From a checkpoint of a small transformer trained on Wikipedia: vocabulary 8192, no biases in attention or MLP.
MLP neurons of a small language model. Each row is named by its layer, matrix (up: input weights) and neuron, and shows model dimensions 128-383. Each number is 500 + 40 x the weight over its row's rms, rounded and kept within 0 to 999. Numbers have three digits each.
After each neuron's rows, "fires on" lists the tokens most often at its 100 highest values on Wikipedia text that the model never trained on; "fires after" lists the tokens most often just before its 100 highest values on Wikipedia text that the model never trained on. A number after a token or word is its count.

L7.up1202:528512472559544528488546547555570532458455537533498474544516494519487373472504496514522461538552533529516500546453483510450423477526486484471507557464492502454531509477482499494465466419482510487514598489519556496524497447409431538467407472498476508490543510491550564459483521492552512580515428538471470487478473564561533462452475513509502467476444577551416551486512538533518481453456475498516434469571493437473531430493479588517410556563520560517457543493510506495489476468479415506517511466527500527501527518467580442499510573526585497570544473476462494457479426411549480519424445447465512385520477549518472588552526461514498524506523534445529555484554472469473576516516476453493559503495491535518435418450542502464473486459496478473552442558509538530511456462486415
fires on: "1" 18, "2" 14, " D" 10, " " 10, " N" 6, " W" 6
fires after: ";" 29, " " 28, " |" 11, " (" 10

L8.up345:538582542488519526527535543503427511478472482520523508479528552455531533518489489499455523540484407530490526498478483542544511469474432414551515511477553516480448436540482411489490481501451487546539441436472492525430488511475545524466524511518513517533444440491514502505509464417501514505510453495495496526484451491529545524470514510528473545554442436457500491518495484496481427483469465570491452536502465521465539564458492482525569462541602439521505496469453513561473464482472538577495529515484464498540491483485533558532522491492518448556548466582537476547472471524463499534419498463477502457544462572442460485511537510523521535557475511483503488525580484441438522453508512580500494493485429453422519619528488519481541509453547562462501539443422547594417397459531493
fires on: "2" 100
fires after: " " 45, "0" 40, "–" 7

L8.up42:524510497527552532502540529469516507428478545473484488536506548459475485483468494468529461545565506503454454500520453471556427468496443507543561528452507507491516505470489497520553485509555550511473439468549531568447518518415466592512468469498543466420522516460542532518511529453504453505524507503410555510542456548566517507421570498459464517508504522531525486516521475509551498510526451500515393471503458535484511515536485525439415479518498478527433468475475497503482501488458487478500494564466516418543467485505552544546473511512408525435539492498483514444497453538480496556415453464481544512528517506503491534474433582504539531473484455517510516571509452465521457489467503488533555527569481465472468527425572542477472504472554522430522534440479471540545588425439508
fires on: "1" 25, " " 24, "2" 19, "3" 7, "4" 7
fires after: " " 40, "." 18, "|" 6, " (" 6, "–" 5

L5.up1268:463545475407505498512453495563563590506530536494558515511560568568528510469467524590395460471528564560499431539496499560527538449472472419562478445509466429516602490503593385585479553495536560577517507493440521523539496508477503541407567471505487539529455546494542476444477504535477500514440570527504431524477518544484476462556427480513542541497493463462510501520530531503516582468501487551551449513489505474488515500543587496489464477490516521490481449464534525523487508487487527442521445497432523550446497489442508495514448503536542449546552516481565513464454585506549524498493553472576435475430480529483558444491546544432492547496430501519477476488465473528489490464430537538490481460487418452521527558531522486371495463497484542517555486477456456513531499529520431
fires on: "0" 28, "3" 15, "1" 15, "5" 13, "4" 9, "2" 7
fires after: "7" 34, "1" 23, "8" 13, "9" 11, "2" 8, "3" 5

L5.up256:493494418488496573522544555567481494490543506431520532518491571563501462518539495475507525547563463466498505499498484531483485463543464497539523465527493481414495468613495536552500463534591550511493518477580482497513519518363472476492443484515527538490536557432491474478537519506509517516465484436502504513515500480547476435452530553485510470477577537477576555441559531510543522505545434516511401469533515494518531454503539495486447489496560480433496463549477461498552495486482496530461379472497482490515520472441387507547483528506550513568509565501476414451498455448463479455511528462492463532463485487547424462503501508495467507515534446543480489511499476480524549524458525494457540518427494533400500463528542485397536495456512517534526491466504502451484536491502437
fires on: " " 68, "2" 17, "1" 6, "0" 5
fires after: " |" 48, " " 23, "," 4, " and" 4, "2" 4, " was" 4

L7.up428:499536489451548519544517542496514550437530451479524499545533520528464566531486476486543538497498483555507499512522482513472520452436524466519476462505450496462474479559519481494468509528441443537513501462454441490499384516503573439449518473556541440463491464510542502495468531541482485550510549457458474586542454464528469494434494483526506439474396485535535542458478525530506462496399472458481417486518458540520519528561486488486589427544567505539560503463564510508504446440499526524544594505513449549484472463489490487493452571516524470590488483511559477468511480519507495512480533476505488456476508544401497461581511510498506510438530505513511483535528479412488497494453510577485496483582491523456485524566485520485513472430523456463551531438418468506458450469532482
fires on: "2" 43, "3" 26, "4" 19, "0" 12
fires after: "2" 21, "0" 21, "8" 12, " " 12, "9" 11, "4" 8

L3.up169:534480519390475503511418479512453572579493490441464561478479487565503484527570596466493512493509439473501507500523547500559620477484472430549523493517456442465463478576505493459522457489449465506452439506499497560516499486536572464537569517492551521481428510540518571532596527485452525399518444458481476467477505523437536548522499484488495535439481480477544466561511576452500473570546458505560493501449511531454528540455578545514565526433557483454503492503465453471497455497538461469443469518467469499483561501533399491473564482527475570485499500494505486496492590549494487571558509540545489574447547417448531424538582585460416415465439487504508459456514530447480487461526494489491495519513533505405467514450482477477481510540468521486439484467413531490484463514482529
fires on: "1" 26, " as" 16, " " 13, " appointed" 10, "." 7
fires after: " " 26, "born" 12, " was" 9, " served" 6

L3.up356:572488528525443478486461459464531460469508583448522517500441525491457494479528583511489517558483538501527471392547499511504492559459506494563511568445493489493478511515434551480487543507488461489488510544528481456508437489403478512480539518477489476507459508535482504511496540464543498518529401476534515502447411523549560522452472492488525507521434557494447534508496582490446447542533519504499448499491553569517486518543510601520594508540541524434502463550484467455455467484510512528482512540504481494462427498592567487488530549474433490543552518485503411517553479540532523442526488500531390598525388472489474477532501514532438534567528498428563506541562469420478475505497443527508444463452488511456457481522528491514433515508544509456455456476429508500441516485459530
fires on: "1" 98
fires after: " " 77, "-" 7, " U" 5, " (" 4

L5.up654:515425487543487496471415592443448493453512550406504501522506519545584439483476499518518550442477450517510522479508520497572530437458536526556495519508556489481512483491536517487469504525472496516435524480467524449456543517480453613501540561475473456502535480505500446473569526510563464523480490528454494555383469503523533495561446524481480460484498514489438492464489553525473550464531440546523458445588485465434492534487521480450512501525434592486524389501515460463499500536507524567466506471510525438457487467527542542496566586538458494491567505458492453459501507506509558533544465512542484550518552488485510432559439492463477522418489472516528414471397430489518408462490428466509460476544519510516425551561537542452454563466519480548537439511516515458495521556524508
fires on: "en" 30, "ac" 20, "ub" 13
fires after: " T" 19, " D" 9, " Z" 8, " t" 6, " Qu" 5, " R" 4

L3.up1106:523510527448479554495483561512442509498562452497513500446467536514506509517447520579446524533451427478478461468591524488581551470489488481546516534543561458468462472497464464389479472535526501473441507490501456511526372448442520449531504558516545534466411449610455608492488495529523512503460442465538503510431515480466510558541505526481512477563499477500519490557527576569468529535542499543532479495462505495476480486504533547499545515464562510401481489565507494484584535515471519522499472564529472486477509520559478476515546428495508441568557533488461410487493502587472513505493543524515490573520442542427520477452489550476445473542503494526553478491536389559482507509488507522461470427509502553467520532496488494536462529409478501506485413455438541500481524522517489
fires on: "1" 44, "2" 19, "9" 19, "0" 15
fires after: " " 53, "1" 21, "2" 15, "9" 4

L8.up884:442509512438486537526487496435524554461527540497429404517492548559541493421428483499521454477493489540442506455509523509550369495495523429581557518487568455553591506471552519458543514484476518533530458466574551466407521446549496488484484523573538515492507517423519472453494480504513554500451546485531463550458518524512512572471536517501534475568517518463436538541495521473477528444458470441561456543464550514530467505484548546464441472497580502554523456408459471514539467464523492469540461488456581478393521494471536550514446513572477478511485517553463486490452455478550452531545505532502510423504450498469479486512509478488450526514423431521430528535518449500521492502475504497516488466557437406520525563463505529479440421464482568465473458567551606560523478518469420
fires on: "1" 22, " " 20, "9" 12, "0" 11, "6" 7, "." 6
fires after: " " 24, "0" 19, "|" 12, "1" 10, "9" 10, "." 5

L5.up326:505505489505537538519464490520457573572495554486516559485520481592550493482531499501427490496471503476469508458510551556504472435420430473548567514568508430508470519502529482476506462542477525503518497428459440556525497538464534542512567447551469412492437542452507494523498467459501472510499440515485441483475454512510421523533465527518473438534530506490502465493541500518515497533523469429552531568449478542554474476515555504494555470498497468513428442454540528521461444502480610480481437460493494521543495453475493505574442511553550505466493451578518510414497534496521548463476460489550433483492469520472491417561528501509465519514485494469497488480488440565572440523440508594456504400462507504523452528614599595475459423521528466466445495488470556558516551554481501
fires on: "1" 22, "2" 11, "4" 10, "5" 9, "." 7
fires after: "0" 29, "9" 20, "2" 16, " St" 13, "7" 5, "1" 4

L5.up897:470497502468499509522523481443479520485556531538583510479443537530523500529449486452466460527428435492469397527496473523549514552507570415534499476466487431508496483448521543483492501521544533590463541413508478516488519517477561556494547515479452557481502512486502486461472536496514501524445538452477458509471548489529439506580541516452441448514467524477538468530521494585530569485501438484530509551490490506480482454526541454426530500467493538508493488453540508416474424449490507520516498517417524524481490497487454460526507440503515488548536585552485528541394461578510536494510515496530514453491481543451531533454535546468494553423508571565517539408452467438573467474462555484445497446517504503515493557575481519517562582461468527525531537426518498473474432501592510
fires on: "0" 34, "," 25, "5" 14, "4" 7, "1" 7, "3" 6
fires after: "6" 18, "5" 12, "0" 12, "4" 10, "9" 9

L3.up938:507461471480500519545477494513406480544503566453528512536474493557454493513459586472473527517594474503538536476544506515505539468475527507502541466569503432443565515527465546512524562524498554501479483470510528562431458484527472503438520507485506507479486463497527496561575509474537579566429404437527499503524485528464513508430425486466421480475482482509463501570525562464456558524543462492513457481521430496532475477562463447568487452539485503454456517552515457461448488437521478584528480511382449519512457474625426469467481514551458506525569531536534512463437562533486487550510450493513475508481472427439509504467480467457429467460508491456479499526483492465538514577506453533469461446455515527529530477513611522532507538505474526488531463444531528563552472432557485
fires on: "or" 18, "er" 16, "c" 7, "on" 6, "omm" 6
fires after: "M" 15, "P" 12, "-M" 10, "C" 9, " p" 5, "A" 4

L5.up289:459420468524481501462494506469496553491583540521535533530549428548476483460386502513462549496461462508511454505517501495503552562480491460505525392439456496569486538514556439492417532474438472479439481471477551464449530516449546521482573487515546494491541445493494479434481514478501477484496476497468468494459567450521434491482469514475528479554431484467480434512524455546538580455437430474543546545470457472536532523498490533471543507471511455525514480457474519445424500487513537444482522549421578478523514508477474507535478557524542461461501526596490428517425543475457538526492524504512504481487513463486521443509495561512488495409523521484390526482497500517506532502457464589447510486552491552480587488536461473499475448467535485507569489477536531456494477486506506
fires on: "0" 50, "1" 12, "5" 8, "2" 7, "9" 7, "8" 6
fires after: "6" 16, "5" 16, "9" 13, "0" 12, "7" 10

L5.up814:515475510522398602534514487531442548412509542486504518504528488537535511511416540453500499427481539489541496503514550498542468462436463458439479470506490559468478510562501500448569486503481532574535525467485492601418528506447493480518484520524431458556510550542573528535569503517511510467440527499503492537515453556469497512520455555536515472545482489469469401469464497434536482535545443491495515484542525475492473466517519490542485535535526448502468477401487456544522505459496519489497424421529459445524528547470531511550469519586557489467432505592471514505530478508485513504398537494471506506562487508559472441493563504490519444529493455424534489445440497479460530522459517595558430477476552438447512545580477526538522499448525551545487453451479450543509571499476532
fires on: "1" 32, "2" 24, "ad" 6, "8" 4, "u" 4
fires after: "." 29, ":" 10, "°" 9, "′" 7, "," 6, " m" 5

L5.up1026:543520476464558558525454562504435460455501539501493527572526529457487432525541518498528497403424549463465530503554447582481534497432480471514546500576473449431502446559517504464515496387515481459517475525446506546470506538499523568489491534485495519508523514508517497483605510558528534561476486551461518519588512511478486487542498461500419471539540519471501485539543486503535540529488492498624468493589439538461571493498497517433514419547490519430493453561475423470535492496511442481517452474481489496468463485504485452482598538528446451535582475534544501441442474518513497605533465492490484530433563547448502466452608549477490443407459483482531510512466495502469469440492504480397474522530503489466471545464466537469423483507539461484465470446507549503489512470478466
fires on: " |" 51, " " 10, "o" 8, "." 5
fires after: " MF" 25, " DF" 12, " J" 9, " |" 8, " FW" 6

L7.up207:464529432483543504454524577496508504464538563569462492518545509501519434547498520457510500496502433494497452523460414496493495490431573482479558547537513533521526577509521526494506501545471441593467463590544451436522564500520542526514545473504511557527535541483558509462461428490416497523498467499518428479455500520557497489509602498511458515558483537510523467474571492502465504494501470477551529482510541455508509569499482518461511532512530538493495457535505498534538557504461511527556491523445511498481503447488479568477491505456472433553554528489548503478537421479460554478482517518593465481478499469508520461507557526454561534500454487482494511398510514432547555511539522429443476494526516538390526424427463465535504463498421482431454512509509541470463488498489484
fires on: " the" 61, " Bell" 4
fires after: " at" 28, " to" 12, " of" 9, " the" 7, " in" 7

L5.up355:577503582490497560440475565524423520467574536485471504588494483537592522474478487515515485486549469505470499505479535574556545463501411491485516502534491443555444430532471577406526514541488480505491504471497471533512517467510483444540438504513477475439513500451527457510604517532435499489520495463523478479481513557539463409530499528543519397524533558489436517516496502472558491524467460506523500494558542469557505475550552566493516464463432435494561430490497481490519489513543539520514395491443482534535504536476517516519526472478543455504515491452497504482503487468528534500482482445510498489458481474517464516439572480444507462436458451537527442497441548514470559473489420505369496449464515491435503471513582493460438515443482475510500481434454438497538441508505486
fires on: " " 27, "ance" 10, "ag" 9, "-" 7, "ig" 7
fires after: " |" 27, " attend" 7, " Stadium" 7, " g" 6, " G" 5

L3.up1053:460534482480419508528437513513558470524550535409511495477472603507420518443492596465451509533459493475552416457587514459541525447497461465543526547419447496541485501504490492477503538472531451500490506529486531465507451452487544495424537544489446475449490481587469486531464523529502500529520447472456525502475451550479493513483456504499519485570459523463434500473448525479435504542545545488552477426531514583532439515506531449529539514560530509447443458545524458462438461479501542522516493587461509491498545482571565509489544547483491438544493496449481491540553455528482528474563489502521370548535384467482491471513493513525474487561566491482515438513496477472467487487457453525494456515513485516474484477500509450534496555480535477493469388546432476446456467506566478
fires on: "1" 83, "2" 15
fires after: " " 79, " (" 16

L5.up1025:500460487462446582473386496495463501471465545523472532490529485448566441528488512481459539489440493488514491479518509623490554465453556481529474524453532458507530537487476492440479506486538521467488513488501518570482459576530511507525516496543534518520520432495484550540582497466528517474469460572513488540549470502483545598459473565467521453495457532523415497544463452534476501557531514533528499465505462463498456507478499466477440490540557510451492504601478482496492551563471566500540498489507505464544524497522503570507517544487392449484474490495463438480541473476540485556553497488549459483481557473507533534533514496445451527516404557582511493531491462515481497503530464474509528414571542514410437539453453510507434512463523510521533374473470554542514481497539460
fires on: "is" 15, "ies" 11, "ub" 11, "out" 9, "h" 6, "oy" 5
fires after: " D" 20, " R" 18, " d" 8, " W" 8, " L" 7, " r" 5

L3.up146:503523525544501527478573583419548503467488474501572407473474492530498526490409491479442500531466463546497477517478479571520493531426561487511466532492509462533483546570523420468524507491501458579558492490580531520456533465513582540551432582553478490588531493483553497509534499549545528558455515464516483545486482497567494570472520498580465496499501505511475509511484492566442499547453488569471521544517512464474456504471499533461455468567577467476447381436500499508512485506486446515525499508472484449532508469509456552487529562484501447495464503525467511521490495565583458577486518508481501451559448489527502448487534525471459616550402537522563506487468438518466543531457539612502477535505483413553472507511460518464460422532560459482503431486484546560437498506510496
fires on: "4" 68, "8" 15, "6" 11, "2" 6
fires after: "9" 45, " " 28, "1" 7, "0" 4, "8" 4

L7.up1231:525468504485521524492544529454393539584476478527517466490422461519509523476454497505486467511535467517494480485457489477568538527520451425502519480468516503472445507517493502469467470559509501487411519403528514538485539485472518518500521478523462495514534450499499521528467537490496533533419557451550481511471529514440468562576507518455452505471475527467506446531394467533529466544514485417497541505459500431492489512441486517520468463459487506526532463500518397460482457485516456540564443514473500492497553462482521500509492430529496490528505512504604455580456478534515475471513518502462525489507476506507554518518478496497543530485539544496479509471461480457506479481507491567500437437511503432483571500507449502424532511356468526624546507455564602451472496494579548
fires on: "1" 36, "0" 35, "2" 12, "8" 5, "9" 4, "4" 4
fires after: "0" 83, "9" 14

L3.up931:542492525436495528529534598518446532485469517475509526583514494541534499453532529496443462452545514515523474406514518516458568518492497486507477551467473446533541447594533592477532489521499482539555497432497562491524470465537436453427551469469542490508477458539560515578551525467487525525538431496467512557573501531428477489489397424551530506496475439399462525460509535499527494515461469458518489480543514459477520460537545488556513407517482475484469498487476508481520492581550479481510491535439392504563465522535464475488530546535503520506504538508529458443497539480503519519539503483451438437435541472464450439513480527495498403567442493541449464514476521474481533503560461436495460441469459531466533498552482482501497499532517597443491401528489498511533524440475502
fires on: " \"" 53, " USA" 7, " BRA" 4, " in" 4
fires after: " |" 59, "." 15, "|" 5, ";" 5

L7.up447:492466494506520500442518473499468539460542480510456545523492445434513484483500481480511495567491426413518496470426499490485566427466470484506536476478538521546568488553534557490492447532534474512436503459455560500400517527519496480541509528534542487493509568441439515526516497502518492487502455532577469510450493557489489658513487507544479537497550476552498473458499429506467615558455517461544472492527502500524500419492475565522546472528470442455514478501431506475567541550514534500607451519459456478499536509492477497461462421536510460488570481514581463495534456531521533521496466559498431456499535504484512434489548450478405515504410532456517490501474549478587469512474491541474521461497487523476506507499466478473430508481483548468484434445419538467457449530484507
fires on: "9" 29, " the" 22, " of" 10, "0" 7, " D" 4
fires after: " in" 29, "1" 29, " of" 12, " University" 10, "2" 7

L7.up1081:488468537481468546523462474513454511467532502499539541474477533535474538509434523522537511512480545560476441511482522565500543478511414481502554501461428448467514422526490415521590477514532594470508437385437493579418513540531581568400451560503490494477525532492493480588487499465451538486447532440493552481539529564490494485488510528502479566562534468508507470507503512525510474467492507516532475472515462528471543493483551525459501475471531506531455493471455458484462506461504472522474443564465582505540473513538507504569488502503442515559537518481467377477468551506506506508484464482582444518489509417419459473516465556462508528498506560513514573495495523456494500513470465529478444470467555423469565519625479596563474473460475499499475479435548440537531486450527524
fires on: "5" 23, "8" 16, "2" 13, "1" 11, "7" 8
fires after: "." 62, "5" 7, "9" 5, "2" 4, "6" 4

L3.up756:559491498476479509518527528468414517541483571498565449472468574514508480436460520450471588387545532490581518553499526524571462546450461542556491538510552480519478534521454489488537566448556500518475498518521501480498441465450512537492530539494548502491442529532491558529548504547506489500486420505473468493455486539500520485535394461520485537542509489556410438498531531505525567482565411529545490511617531523515476408446535542491535583457457533436544461592492414495543455502511551476522514588503522486492557477516506531511515524508517496527489453492529452500519523518477445485528488458566426504474535470498451567494573554505417520450502501460469453430480479467509462513551416538498439519509498483484456534463547460399468485448497498484440435499412551544519554465520520
fires on: "1" 27, "." 11, "ain" 8, "aged" 7, "ed" 6
fires after: " " 27, " M" 10, " (" 7, " C" 7

L5.up656:467505498500545537504509561433526426531515487501553487488507476586450521495465509570418544481466485557475445484481490515594472463551447502534537535510452519502516465495502458540502513418497452452587474521502524452490512486511526481446532477465472485446429521571459603513483530547544513473514482494518511519470449447519524516509481524517465499553485482499441526441496534514526563511493516483564504417407511510541497543524543457507597560463597510452477543502524530525538422459475554525492570516467527471457536545555473510491535453498469521532533510584485399513506494466479533534483514486488400415489498479580494521463518537516560548491486465463453479438503540461508532536542435512500469546468507492416453540612511496528479533501479510473488591477457443526400501491539453
fires on: "2" 42, "r" 11, "1" 7, "k" 6
fires after: " " 44, "'\n" 5, " Sh" 4, "ad" 4

L7.up829:496436540537505529511481478488452506592477530476582515495457458541542542515414470441453518536470482468525399524496498495547479525489526468487519475512500463539445470513559420536472497526473520487359474468489470490500524501464554480488564484563436506424472522501468501487531560572489471509474463477516489510525494457499517506483464507544452553440448463518539511466514505560482568484521449509531543492512476504505492444526530473449541506457486481494530477510556517410491462468495530517524439546443486551539521501515441439528474438544514515525530530497571554529391549572560477480482478514570462468523473521480572532496530504447517565449528550498483508433393516482457564497486497572447526463493527455460505469592492533521462487426498522532501521514528536526527467491649468
fires on: "9" 21, "8" 16, "4" 16, "7" 11, "6" 8, "5" 8
fires after: "0" 27, "1" 18, "8" 10, "9" 10, "3" 9

L5.up109:518473515422496485429538545487448497492473556517500506504534508506470477565474504536418481540544468479538508423532493545456509470461534416494471537496516458488503524494464521480475445481505445575496506426575485487541445500502490581505459485492472427532506444457461626515514501439568547526436480464539438585478532447539422506548512504535467440480479561477415412564459511535401530479512444505534484535477474420471517484469529496459438506446501519514529509534538497519503554490506538566503463544516492487510525489493495548433546520550453420535577475501457502485515463578511482575515567449546536488514476462446492520571481504429393537497426542526537513534455438482487478561545515444397471485515494535451474468441531481488434476482518472503522427475497552475490540482583529
fires on: "0" 69, "s" 5, "W" 4
fires after: "1" 24, "0" 22, "2" 17, " F" 5, " B" 5

L5.up594:539521462465485557584538542503529462539511520522465510523533507523550541495477461508460499484465530560484579515485508553506475460489486473545533531485482533492476477519545474517486474549509537466510535499499541464458476407549531504464510404472537457530458491514521492512538510537489481543486400499459512532522510525515483456471461532547533540463492488381500565539462560548563524460428520522517560448548499466611535564525588473532546428524542487463484501430512551454467560496494447496495499484426478487429558483491489480519494593499581534575503531513531409484474445579464461525498495563489467523482576511367450547570453535495492498509477515523467478553501534472479479483488544482572497498545483386469454472491537462473544510470482428486493466491449555533527514502464460
fires on: "1" 30, "0" 21, " of" 19, "2" 8
fires after: "0" 41, "2" 17, " member" 15, "8" 4, "9" 4

L3.up727:530493451494513489559466512444470525548444574484495512496480505555505463533487517466491482578503501469512510554602458501502540563482468460586528522505529502509469529530453510545502563419564487492404498494585474603502503530489558558469533463485441525538449581519474483548530486481509485493471480485526513478491489456498477544566428442489469521420456529523484434565508564494485564588571448488562554500489454563468464495462487520500470464543516523395501482537530544454478493496487542530529451494531496515521479482547507547543531548497365523534502499560514470554543512537534475535516494524569480516501498492540500513476513585459424504538472504589545548508415512486502583581496530498552491568474529485450489536556523508455472473524469506492442430494510526545535461407521488
fires on: "1" 32, "." 29, "5" 8, "c" 7, "3" 4
fires after: " " 26, "-" 21, " M" 12, "-M" 5, " C" 4

L3.up1320:398525472600444567468532491483503503448509436520539447507550466465461464527527540480442485536473578454493447511522518511497579551491509511533447485500447450496521504559559482477514455506489497500429526462502522572488554527557536564468500520519401509561507544520540526509483534536440463524444450551497478603464511503584500527569430499573420462526434516477466425517510534540497497520512521515456528469491506453536468530484482479529550534440509508403468466460430478448526518525508442558540430523408549478454533454509484524480461452515422541572558507537477480467493560518482476552474485489505509449535490478479597473526459508552398514537365493560540472522494511548497509498498439553544417442475519475436473506438483501520423504462444473469578458473498543526514489541488493
fires on: "8" 33, " family" 9, " band" 8, "9" 7, " " 7, " groups" 5
fires after: "1" 24, " the" 13, "9" 11, " in" 5, " of" 4

L7.up190:493430506566491547497550495475422476505429528538547402496433444470485536541431515507480491499492563481504480501421545511552527558465548452497544410492536523460511416469554510427472537557508528530469491429494573526455457593579441451498504477495493493555529510510501497443542549435507502446500525516560512458538493471490463571458544463528419498479484509486521536468425449519545495499540425456422556480478520532475491474506578494542518528510505465506515489517460497466496424508508510502522455558541538476501504549518426408564541460588460486518446507462577497443452467449551436573527486471472516448482482556503544505479496554495581495529497557490537455479448517498492526448439531577456517479511501510542511460465462519515474454522563482536575487451509443546530513524507468
fires on: "5" 18, "-" 17, "4" 14, "8" 13
fires after: "9" 43, "\n" 11, "==\n" 4, "1" 4

L5.up1132:488452498531478525499495501495439472482602532438512547496457466547545536486524549444517569515473557496492514516536535535503539552426468471520503486472548490544515495521483542552533463532473539533495446478521558481493513576471545474443530558580492492430466541495476495512494481470508468504496448454486404486470483513508414492484504456475511504521521484492517505446515473460481549501486484485507543473467490534536470470488613468510552420504462463511526447442464540462420540501528561456441430499452563581491467488464474486555473464493479491535476548553467478443431444530562535536518497473564428498465504462502497491554503537541533532500438522536479527536431533500516547565492441573474460577460486417514543533513509541475472521512481461450480532477539500547504457468512528
fires on: ")" 37, "." 16, "," 10, "6" 8, "7" 5, "9" 5
fires after: "1" 21, "9" 13, "6" 11, "7" 9, "0" 9, "8" 9

L5.up1009:546431508424450602510514495521499575465471496497509509504575544574532440417539470483549516541444535511486487513507515541408491489476511531487464554496550526492492492475463559442506452531494527497505519457472476596495545515447503523506403450530516390489535505495515456473513513489494547478501510543457535509505529509520454452469473470512526451487494519473498453525469517504499566555508513495481440501493512398591521462550501496495432499497478583514465548453461466461422493564561490523580443518466531537508516444525512454527477530556515474468571473502493514437516477477499555475492483535475520472481542424528477480576458444418462550468569527524422490501477513504481514523519494567505534365462534523576502467479564494448495502551508521506532496491500506478542488455462485
fires on: " " 37, "th" 24, " (" 5, "," 4
fires after: " |" 37, "0" 12, "9" 9, "7" 7, "1" 5

L5.up547:412483530545474571506449538507550492490495521508550474501489526489531498488405483504461479448490478473554499494520518516550485480430458502524574559456523521505491511523517462540569566409530478533516526497508526465468453485534586484465503477508532477469522574577459573493436530537584482525453536446469461506485549467440461499464510525543473474586436472500448432506421502595498501565517489458542422477525423558526477508528514413460448505556564467442479466507547550509459467497458486540546533507510553470547497449580491495521593566530520465522473498581505502491555480472477503496527599466444402482537524536529457521505462575514512551555490496500544478513498547427548522531481442531494456568534501514454480487536484541552487484495528513530527510513463504531424533529472472
fires on: "1" 48, "qu" 14, "3" 5, "2" 5, "4" 4, "9" 4
fires after: "–" 27, " " 21, "-" 11, " S" 7, " s" 6, " X" 4

L8.up141:500516540481504481497535525509452522533528480512513458565490502488607461495527463465524461479470448494534557547436564606514432521426483498431462544478580502479540486416471461488458488513481509469523490461484477529596547429449480504493412489492506533469526525472534490482563544508501484529535426490414520470470495501550492431502553502482449470564429512497522493558540520489531513487447490512525491500506498473504480431540510485444449518562428471461495491487361488474536530525456537495502457493427501534478574546451477463506540541452534439502545500468545467402524483568494513548561456473492541513500538558539462517524498572433508442502472534518507490446433479460476547513466515494460490515428506479549473416515489475458453558461524443456445475502449496477503461497472506
fires on: " " 59, " the" 6, "al" 4, " P" 4, " S" 4
fires after: " |" 60

L3.up932:489414537491453538500494524475464474534506574434480501520416520523417505524525509544505548503482517507574480501594488534554443470510510490526515509478476423524546549501428447530477545462515505474515521472532534511484488506471550544467607512524517500493532491544436500574529502474498489485449458508532476479446519445493509550476494507480475480506537435429479530507539498501505479504463520560539515513431506551553548489467568531485617503458566496492493418526520404482471529533512422441511406545477506482482478440598525541471531512442432426510507600454505454493447526605502464551572496532531458435512487453436536450499441547501480452462468460538529512475481474478526519468489496501469495511408504464488495527491535460459478503515478523546515471505505488450507496513472483
fires on: " " 61, "–" 14, "-D" 7, "." 4
fires after: "." 23, " –" 16, "born" 6, "–" 6

L3.up17:471472426442492560466464525507393574529495513487570491524506503527591510538572562459419500496485511484559469459492527586503583565507533465606497516499507496457496437506547481454527453478535514462488451490518507555441534576446493481495555567494473571512468458527525524535568454491463547526510414500438502490534494539468534488507505541533413489459519476415478505567438533548459499493526524451522502514450547511434518452456555484551555452507468531484442539479500442481521442541535451565514540569449516512466471491623444469499448429452455550522566499477476457490478539586476442575458485500499463538461472501393585482494552526496442519469480559530458470537534484431523512468482537518421492451545508509497546492495477466420423493503480533439542501423430558486538473469531434
fires on: "9" 41, "c" 6, "s" 5, "can" 5, "f" 4, "am" 4
fires after: "1" 42, "A" 10, "O" 9, "P" 7, "M" 5

L3.up895:521505583527528523524536553515505532521522600459483455577444503425465412443482479445513446448417491441531490536534522496470514535478509489480525500463436474489538550517506440495517517459499481500501460475529560521509486441483477492463513474552495496467495526490529539503544556574562519498514449524488515510507451515499477394485437546596437384578530515517486470507498498525530505507528503465508483484536451440477520448462498554540506455550461481458443506551469428511503439484510495531479572535416406492516473500450511508433491480506521537507554548546491451464508536473525547493451504504589430461475522493447425489464507502514482439484499431473466574543521495471503534490507491506507515435422504522568541519507597457450468527462512486417484438493483529548498424560474566
fires on: " " 44, "an" 12, "l" 6, "al" 6, " Team" 5, " of" 4
fires after: " |" 49, "|" 6, "S" 4